MLP neurons of a small language model. Each row is named by its layer, matrix (up: input weights) and neuron, and shows model dimensions 64-191. Each number is 50 + 15 x the weight over its row's rms, rounded and kept within 0 to 99.
After each neuron's rows, "fires in" lists the words (lower case) most often at its 100 highest values on Wikipedia text that the model never trained on.

L4.up580:39 63 39 53 36 36 74 47 47 49 38 42 49 96 39 54 71 51 44 65 72 67 45 66 49 48 55 47 19 62 74 57 46 34 34 58 53 73 39 40 48 60 55 12 56 52 52 47 43 53 33 46 54 62 53 65 30 34 27 64 26 58 82 52 47 27 59 62 54 34 53 63 54 48 51 62 44 34 57 40 45 58 30 62 59 70 53 41 19 51 55 51 74 51 41 45 38 64 62 59 48 64 50 68 21 49 38 48 76 53 44 32 65 31 72 52 15 51 56 58 27 38 56 51 48 46 36 69
fires in: "which", "where", "while"

L8.up676:82 53 73 45 57 48 43 55 23 50 53 75 35 55 39 70 51 35 42 55 18 43 47 72 60 51 77 48 38 06 37 56 32 35 42 92 49 56 54 50 38 65 50 44 51 22 50 57 43 56 48 33 50 36 44 30 73 38 65 82 52 51 21 51 66 67 60 19 55 18 30 49 32 39 49 68 22 47 54 68 58 37 23 69 23 40 26 51 69 38 36 53 36 27 58 43 53 48 46 62 48 58 52 39 82 48 40 43 55 77 32 44 30 53 48 39 65 40 61 38 68 61 44 28 73 60 61 64
fires in: "and", "to"

L15.up361:62 35 63 50 52 75 57 40 72 47 49 37 42 81 60 47 44 56 37 25 56 52 75 62 59 47 39 21 51 57 27 59 52 40 48 54 46 67 62 72 55 65 47 37 52 65 53 63 43 21 43 15 68 28 53 39 41 43 40 41 43 38 62 68 30 55 58 30 44 85 43 67 59 61 57 63 59 64 64 49 14 33 35 48 60 54 46 60 66 75 62 58 60 34 57 57 52 55 45 11 58 32 54 58 59 46 37 65 49 89 59 38 43 83 78 73 71 31 56 39 61 39 29 30 50 59 36 53
fires in: "life", "and", "is", "social", "political", "considered"

L8.up744:33 53 63 54 46 24 56 85 29 27 38 64 38 52 62 76 18 52 54 78 69 52 83 61 46 39 16 74 51 47 48 62 29 27 24 58 59 37 31 47 32 33 27 79 40 48 37 45 32 37 33 77 76 21 53 18 64 40 63 27 45 53 41 44 23 52 46 48 67 61 31 35 45 43 47 32 50 59 37 60 42 40 80 54 61 55 42 52 36 29 49 74 38 39 13 40 57 59 47 56 76 66 65 83 62 30 43 56 54 43 60 57 39 38 46 32 77 64 42 45 66 78 57 40 35 57 25 60
fires in: "in", "of", "to"

L2.up130:52 41 56 52 61 53 50 30 61 59 58 55 77 46 48 63 58 30 27 47 47 62 30 65 67 25 27 45 32 33 41 58 82 72 48 77 42 42 37 70 33 37 32 36 32 57 27 69 81 69 55 49 35 48 83 82 38 31 35 43 54 52 38 49 54 55 64 40 37 78 42 68 42 54 74 22 40 55 55 43 38 70 72 47 48 51 73 23 40 38 35 39 47 40 52 22 49 47 48 74 48 63 29 56 57 74 39 68 58 80 51 33 53 43 75 64 49 28 64 31 41 30 53 46 36 65 53 43
fires in: "november", "october", "late", "september", "missouri"

L2.up5:48 49 45 43 62 35 60 80 36 57 57 50 53 60 65 60 66 41 57 53 59 46 45 50 55 53 25 77 36 56 46 44 57 49 58 24 48 48 54 31 55 45 64 50 68 40 35 59 45 26 56 75 41 42 61 41 38 40 69 65 56 31 51 30 36 63 53 52 33 38 35 43 37 68 61 74 26 57 33 47 30 82 65 42 38 80 41 61 41 35 56 72 31 41 60 46 31 59 51 25 48 45 37 00 35 44 71 49 51 20 56 53 64 57 36 27 66 65 48 57 37 35 58 43 42 72 62 50
fires in: "was", "to", "came", "were", "finishing", "took"

L8.up357:51 55 88 73 48 55 39 52 48 47 73 54 52 56 74 61 41 42 40 49 48 40 72 63 53 28 62 37 46 25 35 66 76 38 31 46 53 68 51 60 52 54 53 26 64 67 62 58 56 76 24 60 36 57 50 52 38 42 49 41 39 35 41 54 40 64 42 51 35 39 00 74 61 57 37 36 47 41 45 83 56 27 59 38 33 44 55 53 38 59 43 66 29 46 62 35 46 22 72 31 33 55 38 68 30 52 75 52 27 27 59 57 01 79 62 51 57 49 26 51 32 51 65 50 65 69 63 44
fires in: "to", "of"

L2.up731:30 57 51 40 67 58 38 23 44 55 65 56 67 33 45 52 58 54 50 66 47 49 60 43 88 36 28 40 38 44 48 51 46 21 60 90 62 38 55 58 53 42 25 75 81 39 63 49 65 40 66 49 64 61 69 71 52 36 53 40 51 53 40 32 35 57 44 47 43 61 52 58 56 47 50 74 47 60 67 46 60 52 46 46 38 13 27 68 61 64 41 58 34 21 71 45 54 35 47 75 29 74 78 50 37 61 21 53 55 51 24 53 71 52 32 79 55 52 66 78 43 31 50 37 53 65 44 61
fires in: "of", "from", "or"

L10.up677:48 38 53 49 51 41 46 27 70 74 61 47 62 55 33 51 55 49 73 46 79 33 78 38 48 38 24 71 48 40 51 44 71 43 33 61 53 32 68 28 70 54 57 81 61 25 50 53 45 45 48 53 59 22 36 70 58 17 42 47 31 84 46 42 44 73 48 50 70 43 40 73 61 55 46 58 45 78 49 42 53 12 65 11 61 35 28 68 60 60 48 56 45 33 40 57 62 55 34 56 42 52 50 81 63 16 35 40 77 55 55 38 17 44 41 57 30 67 24 36 74 63 48 56 66 65 48 57
fires in: "in", "from", "of", "and", "at"

L8.up629:51 53 66 68 37 70 40 49 34 79 64 50 55 55 38 72 28 57 53 42 21 53 79 23 37 63 54 66 43 59 55 64 43 63 56 55 45 36 30 66 69 58 47 42 67 46 84 37 25 41 25 34 78 31 47 34 62 47 43 53 43 42 59 40 53 39 31 55 36 40 31 26 71 61 64 46 54 77 61 39 72 56 43 66 55 41 51 64 66 40 68 65 55 34 53 37 84 41 35 72 46 66 46 32 47 59 73 40 46 44 56 45 38 56 48 44 35 65 37 67 60 64 40 51 93 43 53 44
fires in: "and", "on", "at", "but", "or", "to"

L7.up846:54 28 41 44 68 47 56 71 51 51 64 51 59 32 53 61 35 12 28 63 54 43 64 53 79 21 41 47 61 57 56 58 65 91 63 44 33 42 57 72 29 56 47 06 60 69 37 59 51 39 63 69 65 47 69 53 44 47 79 60 33 37 78 61 16 48 44 50 84 68 17 27 67 62 39 80 34 61 78 68 47 35 34 16 69 47 66 65 57 61 43 41 33 70 25 57 70 40 54 54 50 52 41 35 38 40 43 57 61 53 57 22 54 40 46 46 28 43 36 46 55 46 31 48 38 46 73 66
fires in: "would", "not", "also", "to", "t"

L10.up570:48 83 56 33 38 43 65 49 36 55 75 38 28 56 50 60 48 21 42 55 57 32 40 39 42 65 37 71 33 48 30 37 42 31 73 54 40 53 65 34 29 43 25 53 65 32 50 41 57 49 45 53 72 64 54 54 40 66 65 24 47 28 44 34 81 63 57 33 63 38 60 52 65 48 54 43 42 90 56 51 31 68 48 37 38 26 42 45 50 38 52 62 41 59 50 24 69 42 42 34 60 42 78 69 62 32 51 27 63 68 53 53 26 53 52 42 27 39 61 47 77 92 44 42 90 78 53 33
fires in: "to", "not", "could", "had"

L3.up116:69 62 80 44 52 46 53 56 38 40 50 49 26 49 70 45 64 65 42 74 51 80 56 49 68 53 64 70 60 37 54 68 31 61 54 44 47 46 66 14 50 63 57 75 44 47 54 42 40 43 85 69 43 39 50 73 48 45 46 56 30 77 73 62 64 66 49 48 60 44 60 31 43 29 42 25 64 47 59 49 28 32 69 44 56 60 74 48 75 43 40 51 36 38 78 67 36 38 73 72 48 13 41 32 62 38 34 36 55 60 37 71 48 26 56 34 30 79 33 56 65 20 63 45 40 37 50 39
fires in: "that", "this"

L2.up620:53 58 45 72 41 70 40 37 64 65 62 48 35 82 55 36 37 56 28 33 34 26 35 76 75 71 43 23 50 49 62 37 57 33 40 60 56 55 61 57 19 55 74 36 41 39 42 52 63 66 73 47 52 55 71 45 42 59 48 38 58 58 42 48 41 62 33 63 41 62 40 75 53 44 58 58 47 94 79 59 45 63 41 61 44 78 59 52 56 53 56 48 75 53 39 25 33 39 15 56 34 76 18 29 41 61 50 74 40 68 51 66 33 50 74 06 35 33 60 48 52 41 32 37 37 32 57 60
fires in: "9", "of", "90", "91", "96", "93"

L2.up641:30 65 61 27 45 34 26 46 36 38 40 31 41 58 50 77 43 55 52 45 58 26 53 49 71 58 49 49 36 14 61 69 39 18 81 76 34 54 19 45 62 44 82 00 46 52 31 52 52 57 58 39 52 47 45 63 58 54 60 51 61 31 75 51 63 44 31 55 33 33 58 56 36 40 47 62 56 75 69 61 40 73 58 62 60 30 72 39 44 46 56 37 79 45 60 49 32 25 48 63 73 76 50 30 56 61 50 46 73 49 55 39 65 53 27 49 51 24 71 45 68 61 46 55 58 72 45 36
fires in: "the", "do", "for", "african", "to", "5"

L2.up891:52 49 55 56 28 74 47 42 41 52 45 37 45 50 32 54 70 43 39 60 34 54 40 33 59 48 27 64 44 38 48 64 42 26 47 52 41 76 54 30 76 46 51 51 60 33 45 41 38 43 56 52 21 34 44 56 55 61 48 45 56 53 75 23 52 50 62 36 31 61 54 50 57 76 54 58 47 71 68 82 74 41 88 63 56 56 51 49 42 29 21 43 61 58 52 67 61 71 66 73 42 45 65 31 51 42 64 24 00 56 61 48 41 60 37 57 68 52 59 32 60 47 24 51 77 64 57 30
fires in: "to", "of", "towards"

L2.up612:49 61 43 50 34 41 38 48 56 78 52 73 50 59 45 51 41 60 75 31 47 37 50 42 58 61 45 45 50 65 06 74 36 47 37 45 19 51 60 62 57 60 35 50 48 59 53 35 48 49 44 59 54 48 45 21 51 56 50 70 33 49 41 37 57 68 74 31 51 85 41 50 56 60 26 45 66 31 37 76 36 42 72 34 60 57 48 41 47 61 34 28 41 62 70 19 59 70 53 84 71 29 77 45 61 59 61 49 31 45 38 18 01 60 60 42 72 59 69 37 53 36 43 68 42 33 80 75
fires in: "of", "without", "internacionales", "to", "nuclear"

L2.up431:48 15 39 34 58 67 63 48 44 55 47 12 81 45 53 48 20 50 43 55 77 29 38 58 79 68 42 45 38 69 46 59 67 50 45 53 68 62 38 62 36 40 50 52 30 60 33 55 11 49 71 51 33 55 48 35 57 33 59 50 45 48 66 42 58 82 58 71 76 51 15 50 36 67 34 52 43 62 56 38 50 55 38 41 66 58 36 48 58 56 26 65 47 63 55 53 81 41 46 78 48 62 43 50 41 56 57 39 54 47 56 30 09 52 44 29 27 57 50 49 52 72 57 55 44 58 58 31
fires in: "had", "t", "of", "would", "has", "was"

L6.up751:52 52 36 37 35 49 39 34 55 51 79 39 32 61 16 73 45 62 59 46 43 32 38 72 52 76 54 51 38 55 71 39 53 64 45 65 58 20 50 65 63 24 37 58 45 67 36 59 62 52 51 88 51 40 43 53 34 49 58 64 56 49 70 60 34 71 55 60 56 62 62 69 63 34 54 38 51 54 67 67 55 61 45 31 47 37 30 67 47 55 59 47 45 16 67 33 69 21 21 43 53 39 31 59 86 54 08 64 61 40 51 42 34 41 51 59 47 49 51 38 18 19 60 32 29 49 37 56
fires in: "july", "september", "august", "october", "second"

L8.up656:56 50 49 67 54 76 25 63 62 80 68 64 39 47 85 47 40 46 35 56 63 36 64 44 58 47 79 29 58 56 40 58 23 86 59 36 38 53 74 55 39 47 39 45 65 36 28 41 24 25 59 59 58 53 75 53 32 26 64 63 73 48 59 76 68 57 65 63 36 37 41 70 60 50 32 59 27 37 35 68 45 53 56 38 44 60 41 36 60 64 55 59 51 47 32 77 49 37 35 27 53 63 58 69 29 53 42 65 71 54 62 52 36 30 50 33 50 72 74 43 56 61 36 47 70 50 58 79
fires in: "to", "would"

L6.up833:42 65 41 69 42 28 55 64 32 36 43 61 64 26 60 37 65 73 53 28 41 33 34 42 45 53 46 53 49 39 57 43 50 33 72 62 63 50 51 28 51 48 64 61 44 50 30 50 13 58 99 48 26 37 43 57 36 33 69 38 40 80 47 44 54 65 48 44 62 32 59 93 57 63 32 63 66 45 63 58 39 49 69 18 57 38 40 79 44 47 60 73 61 72 46 49 36 21 51 40 27 38 42 57 77 59 68 39 58 33 54 46 55 54 60 29 53 56 25 29 47 30 70 61 30 59 62 23
fires in: "on", "signed", "over", "that", "appointed", "return"

L3.up620:89 67 61 74 69 38 70 51 52 53 59 59 50 29 49 33 40 67 51 69 55 54 48 50 45 35 63 56 43 37 51 40 56 39 60 54 68 63 25 44 53 59 49 47 33 40 12 49 52 34 60 75 81 58 75 44 70 40 64 24 54 41 11 52 68 57 57 40 51 45 53 31 70 36 48 31 40 36 54 60 41 51 35 28 51 35 31 61 56 42 54 60 68 77 12 63 71 60 58 46 69 40 52 54 37 57 57 41 33 52 41 50 61 59 60 36 33 74 54 26 76 36 64 54 52 61 47 42
fires in: "to", "of", "following", "on", "2024", "age"

L6.up237:71 54 61 68 52 43 69 30 51 58 79 62 26 64 52 62 30 38 54 48 41 67 46 55 49 45 64 58 58 60 48 51 54 43 50 22 70 53 39 34 70 43 23 18 92 46 72 40 71 56 53 51 62 37 57 47 59 41 44 44 71 44 68 33 44 47 33 30 53 16 22 38 28 49 38 35 51 45 34 45 46 22 49 47 39 32 55 33 51 43 76 56 62 25 29 49 39 44 65 38 80 41 60 47 42 39 47 45 53 69 77 54 48 20 59 39 59 42 39 61 41 44 48 56 64 63 49 53
fires in: "of", "to", "and", "the", "with"

L2.up503:39 62 58 49 30 68 44 53 17 77 36 38 49 53 40 13 46 52 55 23 37 54 36 27 45 62 39 58 37 45 29 52 55 44 45 41 68 63 55 46 64 37 28 84 51 69 43 39 31 66 57 80 63 42 39 56 59 37 67 44 35 61 50 38 49 34 63 45 59 69 45 52 31 67 58 61 77 77 54 34 28 60 70 42 63 38 36 54 65 62 56 23 76 54 66 49 76 58 09 41 55 52 64 47 58 48 45 46 34 65 10 34 65 30 33 37 72 29 49 41 31 54 45 46 26 49 30 62
fires in: "of", "with", "against", "to", "by"

L3.up524:53 47 61 43 56 41 74 49 37 45 41 55 67 64 52 20 45 48 27 42 55 64 41 33 27 57 57 46 33 49 52 61 62 53 36 60 59 47 54 53 32 63 45 44 75 47 59 51 57 25 62 39 55 46 12 37 30 86 24 37 35 78 44 78 17 41 65 18 70 50 61 46 65 42 71 63 43 50 28 35 55 40 50 55 60 67 49 48 27 46 29 66 50 63 41 54 63 59 60 48 47 59 46 44 26 72 37 48 69 65 58 44 37 55 32 48 42 47 76 61 53 27 43 51 56 50 22 56
fires in: "of", "several", "multiple", "four"

L2.up423:35 14 43 55 57 48 62 60 47 60 45 41 73 67 47 64 54 26 52 22 40 54 20 45 31 40 54 47 23 56 61 56 47 69 35 55 60 55 45 43 56 66 37 49 57 30 28 66 61 32 47 33 36 62 45 18 51 74 56 35 46 53 44 84 54 25 46 55 35 51 53 54 90 37 82 52 55 42 55 37 54 63 59 35 59 62 58 63 32 57 56 62 68 28 41 26 58 51 60 39 71 29 63 43 53 55 31 29 39 67 78 35 74 58 60 73 27 66 33 40 44 63 36 56 53 46 50 28
fires in: "of", "two", "four", "three", "five"

L4.up58:60 67 58 42 23 66 57 44 23 81 35 49 51 48 61 54 45 40 18 42 23 38 28 57 42 42 44 54 35 39 36 55 62 38 49 57 59 56 57 65 41 48 54 59 53 38 38 65 50 46 59 78 80 53 42 60 38 24 58 50 51 42 33 10 45 78 55 17 55 54 45 46 34 51 50 51 37 47 45 46 64 35 52 63 51 22 56 52 54 79 43 61 72 60 35 25 62 53 38 70 58 46 60 81 54 40 52 82 58 44 60 44 17 42 26 53 61 67 33 13 38 57 34 56 85 55 15 44
fires in: "of", "as", "following", "from", "longer", "to"

L6.up721:52 58 69 70 55 41 53 67 70 46 39 47 62 38 61 56 46 55 60 51 99 40 37 45 83 42 32 52 48 31 28 47 73 20 39 54 43 50 49 68 63 56 81 62 23 47 51 66 46 56 34 49 55 28 47 43 63 40 62 45 43 47 47 42 62 70 30 49 45 46 63 12 39 57 69 44 63 69 51 59 52 78 43 47 27 21 50 67 22 18 31 43 47 55 79 31 52 43 59 40 38 70 48 40 47 49 40 50 31 97 48 13 69 38 56 50 48 66 50 79 58 86 56 46 45 48 46 42
fires in: "of", "to", "and"

L2.up450:70 83 74 61 39 50 73 72 55 61 52 56 49 59 57 50 39 44 24 60 40 42 75 50 26 39 40 51 53 21 51 50 50 66 45 38 25 45 41 57 53 51 60 40 51 54 38 69 42 42 42 62 60 58 46 50 42 57 52 40 66 44 40 47 43 66 38 54 65 59 50 38 84 37 55 55 52 50 62 49 73 50 45 47 39 34 48 61 32 93 48 55 67 74 36 38 60 52 76 66 51 56 64 55 71 65 75 48 00 59 50 41 42 68 20 41 33 50 77 55 39 51 38 39 95 38 50 50
fires in: "as", "would", "may", "of", "could"

L3.up745:64 45 40 56 43 31 56 62 37 42 49 46 60 81 39 80 38 43 51 40 51 30 30 57 74 75 77 44 78 32 63 67 53 66 54 17 77 52 84 48 63 54 34 47 60 58 67 46 67 76 60 54 42 43 79 49 41 46 33 58 55 38 72 37 38 93 46 37 31 47 62 71 51 51 42 74 55 51 78 35 45 40 39 31 31 41 51 58 39 48 65 48 63 67 35 45 71 66 39 44 42 72 58 45 52 62 71 43 28 74 56 59 61 36 00 42 49 68 34 56 59 62 40 53 58 60 26 52
fires in: "by", "at", "with", "children", "been"

L2.up732:27 48 81 20 75 19 63 59 45 17 42 53 43 39 74 28 34 42 39 62 48 35 59 13 56 54 13 63 33 39 45 33 54 40 12 44 53 44 50 36 48 34 69 58 50 47 60 68 28 63 58 56 67 15 48 47 35 42 73 38 26 45 53 64 54 45 31 62 35 58 36 29 59 45 58 52 53 47 41 56 45 15 39 65 55 29 42 56 42 37 56 70 22 34 48 27 60 28 46 64 47 51 52 52 70 49 63 56 39 71 26 45 41 54 37 47 45 23 48 66 58 21 62 68 55 51 39 31
fires in: "to", "from", "who", "with", "for"

L6.up321:44 54 56 50 30 42 55 74 57 39 40 22 44 55 58 25 50 26 24 59 51 85 48 69 64 49 63 40 62 29 55 56 48 74 43 45 67 62 16 56 70 42 27 43 57 74 53 53 43 51 37 35 69 57 47 27 48 48 79 36 34 73 44 33 66 77 53 55 57 31 63 45 60 75 34 44 60 50 48 65 34 10 37 55 55 43 57 60 33 45 66 52 61 60 59 61 54 61 77 69 21 55 50 81 52 40 46 56 52 44 52 67 65 52 40 52 37 91 66 67 66 50 50 49 48 04 41 36
fires in: "of", "that", "if", "do"

L3.up493:49 57 69 29 55 46 74 24 40 57 77 38 48 63 66 69 56 51 51 75 44 58 47 53 56 61 41 42 50 52 32 75 57 53 28 55 20 41 63 37 56 60 79 21 33 16 87 56 42 54 41 46 39 41 20 48 43 19 67 31 38 58 58 54 51 97 69 60 48 36 79 70 51 51 72 30 28 52 47 55 39 49 45 60 46 46 61 44 38 49 35 67 15 54 40 48 63 54 29 63 77 48 71 90 59 55 61 30 53 75 49 51 31 55 48 48 57 26 35 56 45 20 30 31 84 63 18 45
fires in: "to", "they"

L7.up662:50 52 43 56 13 56 75 50 70 46 56 37 64 55 60 65 75 29 47 53 35 43 76 44 62 52 52 48 64 59 51 51 56 28 63 42 47 77 29 58 76 43 60 35 57 42 72 77 37 62 30 68 74 48 36 52 47 36 60 63 18 28 67 63 47 36 58 81 53 57 42 48 58 28 63 67 44 51 33 03 40 68 38 56 14 59 37 37 31 42 73 58 58 62 35 57 41 43 34 28 45 72 33 41 44 72 34 49 28 53 38 45 71 66 50 70 32 43 36 26 57 40 50 55 48 54 64 65
fires in: "but", "loop", "while", "kilograms", "the"

L3.up633:60 25 57 37 39 54 40 45 37 63 65 54 39 40 51 43 68 44 33 44 42 27 81 58 33 51 69 56 46 35 34 41 62 37 86 24 21 58 61 58 61 56 26 70 52 51 81 43 53 38 69 67 58 43 43 42 59 57 60 49 51 39 66 67 74 60 16 55 75 51 45 65 55 68 61 42 48 42 47 31 31 36 84 71 65 49 64 60 47 36 25 38 67 48 52 29 65 58 61 60 68 44 56 72 48 19 43 41 56 43 43 58 35 51 46 79 32 55 40 70 73 62 54 55 67 35 75 42
fires in: "an", "first", "to", "a", "for", "this"

L3.up218:74 32 40 64 31 33 54 63 53 41 51 71 49 65 40 71 63 47 68 54 44 48 48 42 37 44 56 48 62 33 39 71 43 44 50 51 35 33 64 52 54 65 62 34 28 38 58 53 42 77 38 50 33 68 52 30 42 53 56 54 09 76 87 91 67 42 28 26 55 47 26 57 43 53 50 54 67 44 35 60 25 52 40 46 79 47 69 59 61 60 53 61 27 37 75 76 44 52 61 76 73 54 54 32 35 53 54 32 59 18 59 46 44 50 61 38 42 59 51 42 77 58 50 39 37 32 39 72
fires in: "it", "this", "there"

L3.up310:45 38 40 54 53 87 86 41 21 32 70 58 44 43 78 30 60 56 49 78 63 46 49 55 37 32 67 52 42 65 52 72 57 53 21 79 40 54 61 63 52 41 62 44 37 48 64 49 38 60 67 47 70 32 53 37 34 60 78 54 51 47 45 64 69 24 50 61 57 39 19 22 34 60 53 69 21 48 42 53 54 35 49 38 51 65 49 62 61 31 44 31 50 89 33 78 69 61 26 67 86 41 27 38 29 48 50 66 53 68 42 28 32 52 57 34 59 52 54 48 61 69 14 41 52 41 42 73
fires in: "to", "not", "would", "will"

L14.up742:64 73 66 56 62 41 33 24 54 53 73 59 29 54 43 45 45 84 45 49 75 50 44 47 81 28 66 45 08 51 31 48 48 55 43 33 39 43 50 37 52 03 60 77 47 60 41 48 24 35 58 72 34 51 51 61 50 47 56 40 28 83 44 41 54 32 32 46 37 25 45 62 38 48 54 26 47 53 69 66 40 56 61 62 52 45 34 67 38 53 41 70 80 64 60 22 86 50 51 42 44 54 60 44 46 33 51 50 22 64 72 51 51 57 49 42 57 72 57 24 60 89 66 48 39 32 84 53
fires in: "at", "in", "of"

L2.up567:59 59 22 51 24 16 66 34 54 62 49 48 73 77 52 63 75 59 51 57 44 45 77 69 57 43 35 47 51 37 80 57 60 48 25 82 53 63 78 67 62 42 72 67 33 48 62 49 38 40 73 35 54 40 54 32 39 54 83 41 27 68 57 54 52 55 61 53 40 50 50 47 36 66 40 65 19 45 73 45 45 35 32 44 63 64 55 60 75 36 35 34 34 46 43 40 55 71 41 57 36 44 32 37 33 58 61 79 67 69 46 57 43 50 44 18 57 39 53 34 35 43 35 42 51 77 34 24
fires in: "0", "9", "tv", "film", "of"

L3.up742:64 65 78 54 48 71 34 33 33 38 45 73 34 60 49 36 51 70 49 51 50 47 65 32 51 42 52 39 32 70 07 68 42 45 67 68 12 38 47 71 70 46 75 45 39 45 56 74 62 64 44 57 54 11 53 63 60 46 66 36 46 59 51 55 66 73 71 60 52 57 43 53 52 42 52 59 56 56 30 32 38 48 19 66 44 46 63 22 51 57 52 64 39 39 41 59 75 58 32 44 83 64 72 80 46 36 48 36 22 62 56 50 58 70 48 54 73 54 49 45 40 47 18 56 94 72 33 53
fires in: "to", "than", "not", "of", "stable"

L2.up343:43 62 24 71 35 56 34 53 50 77 38 52 43 77 58 60 51 54 48 85 72 16 49 62 62 56 47 50 24 48 39 39 48 59 50 33 36 81 61 34 66 65 41 39 45 34 30 43 39 29 70 59 29 29 57 49 12 48 52 74 36 56 47 32 53 85 55 47 39 52 54 60 56 62 51 35 67 64 57 28 95 72 40 41 28 46 50 57 44 41 45 40 44 35 54 67 66 42 76 54 49 37 51 14 36 31 68 39 41 40 46 46 57 42 57 37 65 62 71 51 74 68 27 45 40 34 60 58
fires in: "to", "of", "were"

L8.up708:54 49 44 21 40 77 52 42 72 42 85 53 53 27 53 45 31 64 53 65 58 27 29 34 44 30 32 49 48 45 59 45 52 39 46 32 44 54 36 84 35 45 23 43 44 55 68 62 57 62 27 18 46 66 51 56 44 37 71 22 48 27 23 48 56 74 85 58 83 53 60 69 41 58 60 40 40 65 21 25 60 60 49 38 46 70 44 34 57 67 65 42 59 75 27 60 39 49 43 57 45 56 08 36 47 55 56 35 57 59 64 41 44 69 65 50 29 70 70 67 56 73 52 70 46 59 29 47
fires in: "not", "has", "had", "would", "can", "will"

L3.up532:73 63 34 50 69 32 54 54 20 71 24 66 38 58 52 51 26 66 55 45 66 44 83 61 44 56 58 45 56 18 55 43 55 51 43 45 41 47 60 63 87 47 16 61 50 62 34 65 34 61 46 67 45 50 34 71 45 64 52 37 45 33 41 41 79 54 51 29 48 65 54 47 32 37 17 50 63 64 36 49 27 51 43 33 47 43 64 55 31 42 43 36 68 50 34 48 86 53 61 47 72 44 63 71 36 53 75 42 65 52 31 76 58 25 57 36 50 53 50 70 81 50 19 38 70 47 54 47
fires in: "to", "of", "in", "by", "with", "about"

L8.up391:62 46 69 71 33 42 46 40 20 58 49 54 62 77 44 53 84 56 62 42 56 50 49 53 50 70 44 46 70 78 56 51 69 46 66 22 48 47 43 69 66 57 32 55 60 56 47 40 21 42 41 52 71 36 58 40 28 29 48 58 36 65 76 50 59 66 39 41 56 71 37 48 50 33 18 43 34 53 46 40 40 46 66 28 55 33 17 78 55 74 61 87 69 41 36 54 29 47 51 21 41 45 21 47 36 28 54 39 55 41 13 55 37 64 84 60 39 67 46 51 68 64 46 57 84 46 31 26
fires in: "to", "out", "in", "on", "at"

L2.up444:59 62 31 58 52 27 56 46 67 45 32 41 37 54 58 29 52 41 33 36 77 47 33 38 62 47 32 65 41 59 55 47 21 66 54 52 32 47 37 53 59 34 64 36 49 54 43 47 38 30 66 71 54 45 58 57 43 77 62 79 19 77 36 50 34 65 45 22 59 44 34 71 47 38 69 47 26 48 23 52 38 63 29 52 30 38 41 45 42 55 57 54 29 60 34 78 61 60 42 45 63 23 66 39 35 26 61 40 66 59 49 44 55 56 16 46 57 25 64 56 51 57 56 33 52 40 42 67
fires in: "was", "been", "went", "comes", "came"

L6.up154:24 23 63 73 16 55 63 41 78 48 59 41 53 60 41 76 63 56 38 50 56 18 60 63 74 63 41 57 44 39 40 73 22 42 26 44 49 35 30 33 56 68 66 52 38 52 38 45 40 01 50 65 71 29 65 61 52 36 75 21 44 61 62 49 75 59 63 31 73 51 17 55 63 48 59 57 55 49 68 38 30 15 81 28 31 42 27 52 47 25 38 45 60 34 63 52 68 38 45 54 41 38 69 53 48 40 79 53 51 67 50 43 52 45 85 37 49 56 68 38 68 54 51 66 47 43 60 41
fires in: "of", "at", "to", "in"

L3.up684:37 36 45 46 39 43 55 32 50 44 49 44 55 56 45 49 51 48 51 46 62 71 68 48 46 43 42 49 34 30 25 64 26 72 71 80 50 52 39 63 57 55 68 19 44 25 45 62 28 77 56 59 37 29 45 60 62 76 31 43 32 41 52 27 55 36 50 61 61 38 50 34 63 37 31 43 43 32 45 61 59 43 37 33 60 42 59 66 39 23 77 44 52 56 67 62 33 48 40 57 49 49 63 42 57 65 47 49 48 37 49 63 66 47 27 38 48 56 71 47 53 77 48 59 69 82 16 44
fires in: "in", "on", "for"